{
  "vocab_size": 16384,
  "norm": "rmsnorm",
  "init_std_qkv": 0.0159,
  "lr": 0.000476,
  "lr_head": 0.00372,
  "batch_tokens": 65536
}
MLP neurons of a small language model. Each row is named by its layer, matrix (down: output weights) and neuron, and shows model dimensions 288-415. Each number is 200 + 40 x the weight over its row's rms, rounded and kept within 0 to 999. A neuron's up and down rows have the sign that makes its largest values positive.
A block is one neuron, or neurons of one layer that tend to fire together. Before each block is what it responds to, as a language model described it from the Wikipedia text at the highest values.

Responds to: Short foreign function words such as des, der, de, del, el in non-English titles and names, plus similar word-start pieces (des-pair, dest-ined, gl-am).
L2.down93,208,223,215,199,160,191,234,196,272,196,199,165,88,199,205,174,150,174,182,191,202,231,195,221,143,168,163,243,166,170,201,258,204,205,180,231,203,188,205,177,170,234,174,158,270,245,225,210,283,186,178,203,313,160,225,243,235,228,171,217,224,267,199,299,299,183,199,164,182,210,200,195,215,192,148,96,202,222,233,222,249,159,218,231,202,240,203,111,192,272,215,172,214,213,145,114,279,135,132,192,192,201,229,229,158,130,282,175,178,207,154,250,228,168,167,219,206,223,252,138,201,214,245,127,168,194,185,197
L2.down96,152,258,95,156,241,185,205,208,242,189,158,151,197,177,158,190,199,235,186,162,167,244,105,174,146,216,226,245,169,271,198,128,166,237,208,190,136,212,228,190,202,174,153,224,254,154,214,204,211,164,224,182,255,179,264,219,147,201,263,204,204,109,210,162,250,214,214,190,128,218,301,144,198,168,190,201,191,185,175,191,222,213,145,173,188,168,213,165,133,134,224,211,226,96,177,208,252,112,166,189,186,247,185,271,140,227,247,202,239,190,165,202,266,167,167,183,165,193,176,214,178,203,223,166,200,184,159,223
L2.down252,178,131,226,158,238,200,198,251,169,194,205,183,225,182,146,207,113,228,157,224,203,217,147,223,202,190,230,152,215,135,174,286,225,244,230,153,168,247,245,189,172,226,215,202,241,154,73,209,188,173,243,201,112,215,229,194,196,153,188,226,281,215,147,175,200,201,206,140,180,142,137,212,204,204,243,237,185,266,167,160,274,157,250,167,179,214,202,203,207,234,253,268,233,154,241,141,183,195,242,203,185,192,185,204,262,284,266,186,222,222,134,227,130,235,228,222,228,243,178,272,154,209,243,219,229,243,152,156
L2.down401,162,144,158,199,238,225,206,235,115,192,195,217,253,219,181,281,255,190,220,162,141,179,146,209,150,211,247,203,198,238,231,115,255,128,199,262,231,193,191,217,186,175,212,241,187,205,202,248,222,227,230,197,230,214,213,183,248,229,213,167,205,228,194,229,178,256,237,178,228,195,183,294,186,195,196,250,146,189,219,144,194,188,264,181,204,283,92,233,190,253,176,171,211,194,180,193,156,188,219,217,182,146,223,170,194,200,181,127,220,187,195,222,172,232,185,167,233,264,248,220,228,239,249,125,215,133,216,227
L2.down533,228,187,240,266,224,218,212,152,173,216,193,176,182,180,211,187,165,188,134,190,248,158,187,196,193,151,168,279,237,199,188,217,205,192,218,169,170,125,223,198,248,204,142,253,276,161,171,186,216,196,142,239,191,190,231,233,171,210,196,227,186,258,198,129,168,189,179,164,176,239,190,218,186,241,234,196,233,179,212,219,230,141,187,207,164,234,182,204,217,181,258,225,158,257,230,230,120,197,182,215,194,271,164,182,110,277,215,208,208,234,143,159,205,163,185,131,133,224,227,200,259,311,238,183,199,180,243,200
L2.down642,236,206,154,175,182,254,196,218,221,151,179,159,191,240,243,184,187,224,157,193,204,273,172,167,155,162,171,236,186,192,218,241,228,185,190,191,205,227,240,194,154,166,168,174,170,138,162,195,225,191,255,208,190,238,138,138,87,201,227,240,238,186,153,145,180,240,156,248,269,165,205,262,196,170,219,255,124,177,184,176,204,174,214,190,268,277,135,215,159,205,281,116,208,197,95,155,201,183,249,251,249,274,256,254,164,162,246,200,197,258,117,197,192,156,186,152,211,256,217,256,220,100,222,220,213,222,156,179
L2.down684,185,152,183,218,170,202,179,300,176,193,154,158,261,182,204,236,196,198,259,260,269,172,184,150,294,205,180,185,201,186,136,180,158,206,178,163,243,138,192,250,180,268,111,225,165,183,191,226,201,162,219,301,220,198,200,238,244,177,88,226,198,254,140,190,211,209,176,224,202,211,225,254,184,210,194,177,195,195,236,202,252,153,199,210,177,129,232,177,174,211,145,134,195,209,174,183,200,258,263,192,264,232,237,217,197,189,143,229,244,219,250,204,227,220,187,239,168,184,176,193,123,251,146,181,158,154,271,208
L2.down781,157,122,219,221,221,184,159,193,227,156,155,253,200,168,175,210,259,234,179,232,183,209,213,204,217,150,233,198,190,233,226,187,213,208,130,198,173,163,182,179,186,180,221,195,253,249,210,170,251,231,134,209,211,195,129,155,215,196,232,154,161,224,187,187,192,174,214,229,178,157,186,160,247,209,280,213,177,231,199,153,209,170,177,125,205,180,229,206,197,196,207,169,191,201,196,208,220,207,173,214,215,212,197,277,152,181,209,253,202,297,218,205,190,224,187,101,248,151,220,167,243,253,178,181,168,233,240,240
L2.down990,192,261,182,198,158,233,213,219,259,187,242,214,194,262,179,179,219,199,147,196,122,199,149,118,188,211,226,190,227,225,181,151,202,167,242,92,184,228,120,187,253,178,260,248,276,182,127,288,189,226,158,193,193,141,203,176,180,177,195,181,136,152,200,239,227,250,244,189,232,254,154,236,225,169,172,249,237,209,188,191,255,201,211,199,196,238,180,163,152,188,149,216,262,205,203,177,129,275,214,220,236,171,175,214,164,210,195,158,168,212,227,205,141,249,192,221,255,140,311,226,156,254,211,163,250,145,196,227
L2.down1326,183,214,143,211,224,206,213,212,193,225,223,187,205,242,224,236,145,260,208,164,226,256,197,209,230,217,98,271,244,158,205,154,197,180,225,119,140,191,150,272,176,203,173,229,205,163,109,216,190,178,272,202,167,213,182,184,182,216,258,221,265,197,224,219,252,250,209,165,261,149,150,135,330,246,147,345,290,170,177,153,298,158,219,209,196,183,130,262,218,218,250,164,245,208,132,120,228,198,199,211,219,285,162,204,210,202,186,174,177,198,198,187,225,231,196,241,270,154,185,234,201,240,224,219,185,146,216,250
L2.down1353,174,167,169,257,192,191,263,112,206,229,252,210,185,210,287,158,185,190,170,268,204,135,196,103,184,269,133,151,162,206,283,182,166,199,201,210,162,153,228,228,176,175,251,217,184,193,172,183,186,127,217,194,248,229,246,162,215,213,197,186,213,299,258,222,162,247,222,243,112,203,284,191,184,222,219,174,190,160,247,294,215,204,180,132,175,188,213,292,199,235,270,159,138,161,151,208,229,175,155,224,238,171,160,221,121,195,226,197,267,135,163,106,256,209,57,200,215,250,198,185,213,260,159,138,245,193,193,210
L2.down1497,181,170,176,253,164,194,235,143,178,228,300,198,203,259,161,246,173,140,166,201,166,223,111,215,128,230,276,191,173,189,214,165,188,184,190,173,148,145,296,203,216,243,257,176,180,181,253,274,146,222,154,176,292,170,222,141,114,183,302,224,210,208,162,273,246,211,362,146,261,136,149,196,191,239,240,297,200,170,239,137,224,174,254,219,210,216,151,172,163,146,249,218,246,187,146,139,145,217,211,214,128,226,159,214,161,144,173,248,170,266,168,218,201,209,129,230,230,157,223,232,227,248,217,159,182,184,267,229
L2.down1529,211,186,208,177,175,194,193,196,145,138,220,203,176,165,184,199,226,273,206,252,231,172,175,170,116,231,257,143,215,202,200,142,201,182,198,189,129,221,188,168,151,128,183,152,268,229,164,245,166,267,212,110,267,268,106,125,198,223,210,147,182,194,226,238,254,229,146,129,212,218,201,252,216,179,215,298,239,275,215,276,242,180,241,129,231,195,176,269,172,182,295,206,239,155,178,252,147,148,296,154,261,263,149,213,181,167,165,211,208,195,159,165,251,154,189,230,238,171,163,212,235,174,179,145,197,197,206,185
L2.down1534,171,187,187,183,155,221,269,139,177,260,186,252,135,208,259,249,149,187,229,148,253,151,210,201,139,198,172,252,192,235,232,173,258,204,199,208,229,216,210,262,103,211,203,207,190,144,262,233,149,216,116,201,184,209,206,232,209,254,282,200,159,283,249,162,240,178,231,246,189,213,185,211,174,209,163,171,218,234,197,153,203,192,288,167,209,245,166,228,225,207,188,161,254,207,115,201,236,180,156,223,173,258,195,220,152,229,259,149,215,241,256,163,251,257,132,190,251,184,203,199,211,198,197,222,221,164,191,167
L2.down1595,236,151,173,168,242,205,186,221,141,205,136,198,191,258,202,174,249,197,181,131,157,163,167,231,125,247,208,162,193,174,222,159,171,173,242,189,198,216,224,251,184,275,194,138,194,217,237,294,215,183,234,150,239,244,240,213,255,209,240,169,213,213,322,248,234,294,227,206,187,222,205,247,174,155,165,121,122,226,166,196,171,220,223,155,203,259,165,173,236,200,211,150,207,162,180,220,237,264,241,177,153,177,119,266,132,204,256,222,229,232,163,197,170,148,138,147,216,179,217,191,199,157,243,193,276,215,233,233
L2.down1643,262,224,214,184,217,238,199,230,151,221,151,97,197,176,185,153,205,295,227,197,201,153,168,243,194,204,174,190,179,206,236,226,217,247,229,282,189,142,145,199,241,229,218,194,151,206,244,189,204,189,209,166,263,243,136,216,147,247,258,246,218,165,142,198,212,232,164,184,220,230,181,144,206,255,156,179,254,209,190,191,165,173,208,183,212,292,228,147,178,200,205,163,203,236,195,132,198,259,207,196,242,211,181,243,190,231,227,212,202,131,181,224,242,234,114,180,159,194,199,283,219,235,154,148,200,148,145,234

Responds to: Ambiguous first pieces of split words (Del in Delights, del in delays, deluxe, Hidalgo del Parral, rep-ur-posed), plus blank table cells after a pipe.
L4.down96,186,162,191,242,176,259,236,163,178,184,179,248,152,240,236,178,176,209,263,224,196,184,182,199,191,197,223,179,246,182,205,115,152,202,185,247,201,291,210,153,199,307,102,139,161,129,193,186,247,218,207,255,219,225,215,183,225,160,185,214,206,193,161,250,173,226,217,190,163,217,208,171,157,162,135,268,216,238,191,256,220,172,208,153,151,239,200,178,193,130,203,180,193,227,222,205,170,229,184,180,159,164,239,157,156,156,182,128,224,244,147,164,141,101,221,271,233,245,208,189,151,143,234,205,218,218,194,229
L4.down494,242,195,69,67,175,212,216,209,170,190,185,213,146,151,135,271,153,231,227,164,196,83,167,180,185,210,216,209,181,190,134,198,152,185,276,200,204,255,194,154,203,184,140,178,188,239,201,216,217,224,229,156,176,136,133,182,203,152,234,158,264,197,220,233,183,231,253,170,213,176,141,283,247,169,266,194,240,84,192,219,239,254,190,138,189,227,168,189,227,157,121,289,135,226,277,167,196,200,207,156,197,192,192,195,176,100,209,160,264,175,240,131,181,152,199,165,160,259,168,221,204,208,235,164,225,172,200,162
L4.down735,201,207,254,162,174,190,200,228,188,117,206,205,224,238,176,120,228,179,157,241,161,279,192,158,214,224,185,165,207,167,212,153,200,210,236,249,230,210,246,162,161,215,202,114,225,273,138,109,200,201,166,189,244,153,167,188,191,171,211,234,268,274,190,220,292,208,110,248,127,147,179,219,164,195,98,241,183,194,174,255,221,194,216,239,238,249,197,216,156,241,205,245,200,149,202,228,196,160,236,205,171,210,247,240,154,200,205,197,266,253,211,217,172,150,222,191,130,249,196,235,238,214,213,208,211,222,213,144
L4.down1431,210,176,211,186,159,267,276,254,145,272,273,180,155,175,106,232,141,222,198,153,185,249,245,200,199,253,197,120,200,242,145,186,184,195,172,179,145,196,229,171,189,257,227,202,175,224,264,300,182,239,143,171,192,205,218,243,136,283,228,210,225,216,289,199,275,175,217,187,219,195,205,227,238,186,206,219,149,184,173,252,195,249,190,189,238,206,224,177,265,179,220,290,161,158,111,184,181,191,161,232,231,242,155,199,166,258,191,250,113,165,190,190,214,137,217,215,236,264,230,183,199,155,250,209,192,219,137,222

Responds to: The word light in any sense, such as light bulb, light truck, light essays, plus scattered nouns like number, hand, and H in formulas.
L2.down92,204,228,240,212,280,268,168,204,201,138,258,147,212,185,283,219,230,211,250,230,177,126,131,197,210,203,191,229,150,238,155,148,193,237,216,127,207,137,244,157,231,193,242,139,237,194,187,257,208,193,193,160,257,203,240,96,189,239,211,185,200,178,256,218,186,166,147,239,110,202,219,210,177,231,182,254,199,219,178,190,194,260,277,225,199,168,164,246,182,253,165,251,251,165,182,217,184,194,233,112,235,180,185,191,213,209,219,152,180,189,192,190,254,259,263,178,207,202,235,217,216,246,252,192,186,156,161,221
L2.down163,156,153,185,216,222,157,225,187,192,229,163,180,188,279,179,189,231,205,192,264,154,186,131,227,243,133,244,152,196,161,197,253,205,152,244,241,206,156,146,198,236,215,155,192,170,190,142,209,192,187,187,204,220,221,115,179,199,220,153,193,219,181,207,194,212,185,245,213,233,199,217,222,180,254,144,219,236,167,211,264,217,243,239,147,164,209,178,143,136,192,143,229,255,215,159,265,248,175,208,275,262,191,170,219,203,91,172,128,183,210,284,212,162,229,182,287,197,199,131,227,221,199,143,182,230,187,248,135
L2.down247,272,258,244,127,248,155,148,172,179,242,147,203,210,257,127,223,215,319,192,208,241,210,197,175,286,236,150,274,149,115,223,264,239,197,232,221,170,243,267,233,171,189,209,145,168,221,173,196,217,174,251,221,242,272,155,193,193,172,175,231,213,188,84,143,195,211,202,180,148,223,230,271,215,256,217,197,158,279,152,214,260,85,158,263,205,177,142,164,181,230,223,219,203,165,210,143,208,205,228,237,197,165,271,171,131,214,187,203,165,179,170,162,187,145,177,127,204,247,178,203,237,265,230,231,177,234,240,191
L2.down342,223,133,214,260,228,169,243,224,205,64,250,176,296,146,98,258,236,213,226,259,151,199,245,203,176,243,163,185,86,257,164,167,225,170,257,132,192,182,230,228,196,224,215,201,220,213,120,168,199,212,164,244,149,228,186,170,191,275,198,200,200,194,215,207,164,168,306,182,225,173,194,178,255,228,203,167,171,218,217,200,219,155,194,137,198,207,252,210,99,167,229,188,218,234,213,220,146,212,153,223,222,256,208,228,237,287,191,194,196,214,175,154,151,142,227,258,224,179,184,216,233,130,222,162,172,204,196,246
L2.down391,212,194,217,187,179,206,181,205,168,157,168,218,264,184,197,173,212,309,149,194,145,136,104,217,167,243,178,280,219,251,193,131,207,241,163,297,205,250,198,250,177,195,229,229,99,221,148,225,166,187,213,139,154,240,156,233,273,247,209,288,271,183,152,183,206,241,224,242,122,178,224,250,142,186,146,193,189,155,122,229,179,187,183,181,178,128,190,213,78,244,102,210,204,256,141,216,210,177,273,292,177,210,189,294,170,174,189,203,220,219,213,217,190,223,231,146,270,266,208,164,214,203,177,206,171,182,157,183
L2.down807,140,168,212,188,220,273,195,141,224,149,146,241,155,251,130,148,262,203,129,167,176,243,193,165,223,271,203,154,256,237,229,271,178,184,245,222,189,265,244,215,220,229,246,161,237,176,172,217,244,225,167,159,284,197,277,267,151,156,255,270,170,213,219,77,247,148,221,239,187,187,220,175,188,287,227,204,206,185,216,239,174,172,225,213,96,262,228,231,193,224,174,246,179,167,220,132,161,157,161,227,295,193,231,210,247,160,242,208,284,157,170,197,176,184,169,228,189,220,160,195,180,217,207,220,155,239,202,201
L2.down819,154,172,233,213,217,203,271,154,198,232,198,190,201,199,131,189,214,250,205,203,150,189,159,187,187,60,117,188,208,183,246,285,179,199,168,204,262,227,188,211,167,212,185,215,220,173,166,239,172,209,210,198,155,178,164,221,170,157,212,200,170,171,193,231,235,188,152,152,189,162,193,183,249,160,139,201,204,193,183,239,181,161,174,228,152,268,216,219,114,170,258,175,206,191,196,180,142,200,155,172,158,198,229,211,138,206,201,173,234,118,182,219,228,148,245,230,160,194,226,220,202,219,246,236,86,229,206,233
L2.down825,242,215,216,189,248,186,248,213,221,171,214,139,249,199,238,228,265,176,264,186,205,128,151,109,179,144,290,222,130,330,138,205,207,246,219,234,145,195,164,158,202,230,172,204,212,176,251,198,234,165,175,244,235,174,221,124,145,161,169,220,214,176,235,189,229,201,169,235,112,198,248,200,223,150,218,180,230,186,183,266,218,236,199,159,183,164,163,188,122,274,227,218,292,251,186,163,195,192,195,243,212,89,223,206,222,174,215,215,221,226,137,211,229,202,215,188,175,222,254,175,242,219,196,234,142,234,200,166
L2.down1349,149,155,238,127,224,263,191,229,239,114,266,198,228,195,256,155,243,230,217,189,242,170,198,129,291,225,213,150,165,179,166,242,256,195,208,263,121,242,167,203,169,269,190,221,214,149,228,141,262,182,211,182,145,180,216,151,141,152,221,244,262,259,206,234,149,205,208,174,134,177,111,182,262,164,187,190,201,205,184,171,219,156,220,240,165,146,256,211,223,186,253,205,208,204,256,195,236,186,182,147,198,230,205,178,155,172,148,265,212,209,185,177,191,280,200,166,199,199,162,231,124,176,122,174,285,239,221,221
L2.down1428,220,231,271,202,181,207,161,166,141,116,225,202,235,210,233,225,252,252,243,209,146,265,208,115,159,133,279,257,153,163,175,189,92,209,242,238,116,243,134,249,238,164,205,212,161,160,229,212,198,163,233,203,160,225,229,236,219,155,247,240,204,221,225,188,252,237,165,189,129,178,196,203,231,177,151,210,134,245,214,188,178,210,149,145,100,176,255,220,219,196,247,158,238,196,186,245,251,141,136,225,205,267,216,175,128,201,216,235,220,161,133,187,163,137,234,189,129,158,193,234,216,184,205,200,247,174,226,223
L2.down1484,207,216,207,218,224,175,212,140,212,240,267,278,171,210,223,207,163,155,243,171,233,199,170,93,200,174,171,241,287,229,220,233,170,149,137,156,222,134,286,216,145,212,265,224,187,220,192,178,162,230,146,177,191,214,162,255,180,170,247,122,209,233,261,155,180,245,193,225,146,244,234,188,249,198,271,176,172,185,247,206,237,199,152,194,241,202,242,245,233,205,191,180,221,205,269,193,135,211,162,113,221,191,188,205,152,170,316,227,132,232,196,195,151,137,212,132,172,198,211,183,214,260,199,222,207,209,219,170
L2.down1543,179,94,291,186,251,154,167,179,243,135,214,229,241,160,197,186,153,215,224,223,205,224,151,174,194,250,129,212,227,248,180,171,199,194,261,228,172,244,215,247,181,195,211,257,176,201,207,287,213,172,178,201,255,256,194,176,246,199,135,232,186,162,148,228,195,228,214,129,153,232,185,199,158,279,167,254,171,183,202,143,232,148,194,125,202,177,177,206,205,160,159,225,166,218,214,197,163,224,197,183,155,171,117,236,167,207,210,213,330,159,255,206,215,115,285,205,181,180,230,176,252,248,155,202,220,177,273,241
L2.down1563,121,136,238,215,208,214,280,158,161,225,222,213,154,220,156,192,188,210,237,220,165,197,110,183,138,220,170,155,126,256,196,249,209,192,212,209,174,272,222,265,211,266,244,246,193,176,200,144,190,214,253,196,199,249,155,214,209,185,221,211,169,197,274,154,155,187,298,159,245,187,215,185,147,189,229,245,179,169,169,171,141,143,205,201,296,286,226,296,215,213,220,201,200,172,214,210,177,185,220,241,225,266,208,167,218,185,173,142,255,168,299,211,200,229,120,150,221,212,151,259,202,137,178,208,242,48,188,257
L2.down1675,301,161,216,211,259,168,177,184,224,236,232,259,212,235,184,214,221,201,169,191,232,216,135,154,152,227,184,240,172,221,150,187,198,199,217,252,226,198,178,190,183,226,116,168,214,224,292,204,197,197,230,245,242,171,179,173,188,201,98,190,194,219,201,223,164,173,188,175,180,238,216,219,218,174,149,236,179,176,186,170,213,122,283,182,179,195,218,259,165,240,164,184,137,197,177,198,164,210,187,188,187,160,206,315,138,139,163,180,222,149,205,186,189,162,208,216,178,229,163,199,222,220,221,133,230,260,236,129
L2.down1676,217,172,188,192,147,177,198,140,150,189,261,180,264,210,241,161,141,198,208,170,187,263,201,183,111,183,187,195,171,213,167,187,169,288,161,170,156,199,185,201,253,214,118,230,151,251,219,239,199,156,239,217,144,167,208,251,235,173,171,188,204,215,221,239,199,220,189,114,195,221,143,199,319,214,184,201,187,199,148,168,218,204,217,192,268,283,176,216,197,181,186,202,74,129,156,191,168,265,174,205,191,176,186,169,157,203,177,237,171,198,156,248,195,249,210,181,217,224,280,201,188,229,187,185,182,187,254,279
L2.down1691,192,179,184,204,280,255,212,280,139,166,109,238,259,213,160,93,194,180,220,213,158,259,155,210,199,137,132,179,192,243,228,216,278,176,135,249,222,194,203,214,266,196,248,229,249,190,89,157,194,167,220,199,199,200,198,188,270,175,170,171,239,215,180,177,100,180,185,218,226,161,195,215,252,257,207,172,259,236,209,189,216,170,191,210,176,280,213,198,243,191,152,196,145,198,154,210,174,227,137,209,172,240,172,224,231,304,163,152,244,239,215,199,185,188,155,109,188,180,190,186,214,133,170,220,244,187,302,225

Responds to: Short vowel+l fragments, usually the first piece of a longer word or name, such as del- in delaying, Cal- in Calleja, and Al- in Al-Nassr.
L5.down1103,257,190,171,246,214,155,204,157,243,187,190,235,248,165,200,158,205,147,184,200,186,227,177,225,222,246,213,235,127,184,207,194,235,204,198,171,148,211,177,162,206,185,178,147,171,186,197,200,238,213,186,210,253,215,217,191,231,177,222,213,248,311,171,253,210,161,228,154,212,213,182,230,213,212,172,239,190,150,209,128,222,163,188,173,184,172,224,194,216,179,267,189,186,190,175,158,165,221,184,148,209,223,220,241,211,169,210,274,244,243,149,157,208,137,108,181,280,178,114,293,196,180,140,216,286,213,245,186

Responds to: Mostly the word light, as illumination or weight (exposing it to light, heavy and light trucks), plus scattered nouns after the and mid-word fragments of names.
L5.down1311,228,181,196,216,174,165,248,145,215,165,229,147,272,165,217,213,194,198,151,251,195,219,165,186,161,230,143,184,217,146,220,156,216,251,278,258,204,189,166,185,151,237,152,235,204,198,161,190,237,210,169,144,212,182,274,221,229,145,170,233,165,233,156,204,166,265,204,159,225,136,96,259,226,207,189,226,213,195,238,250,211,204,229,205,207,192,142,202,201,164,236,205,183,208,194,115,210,187,235,174,226,176,266,289,200,224,209,230,160,237,149,235,173,194,208,198,174,175,191,223,238,230,204,222,289,120,234,231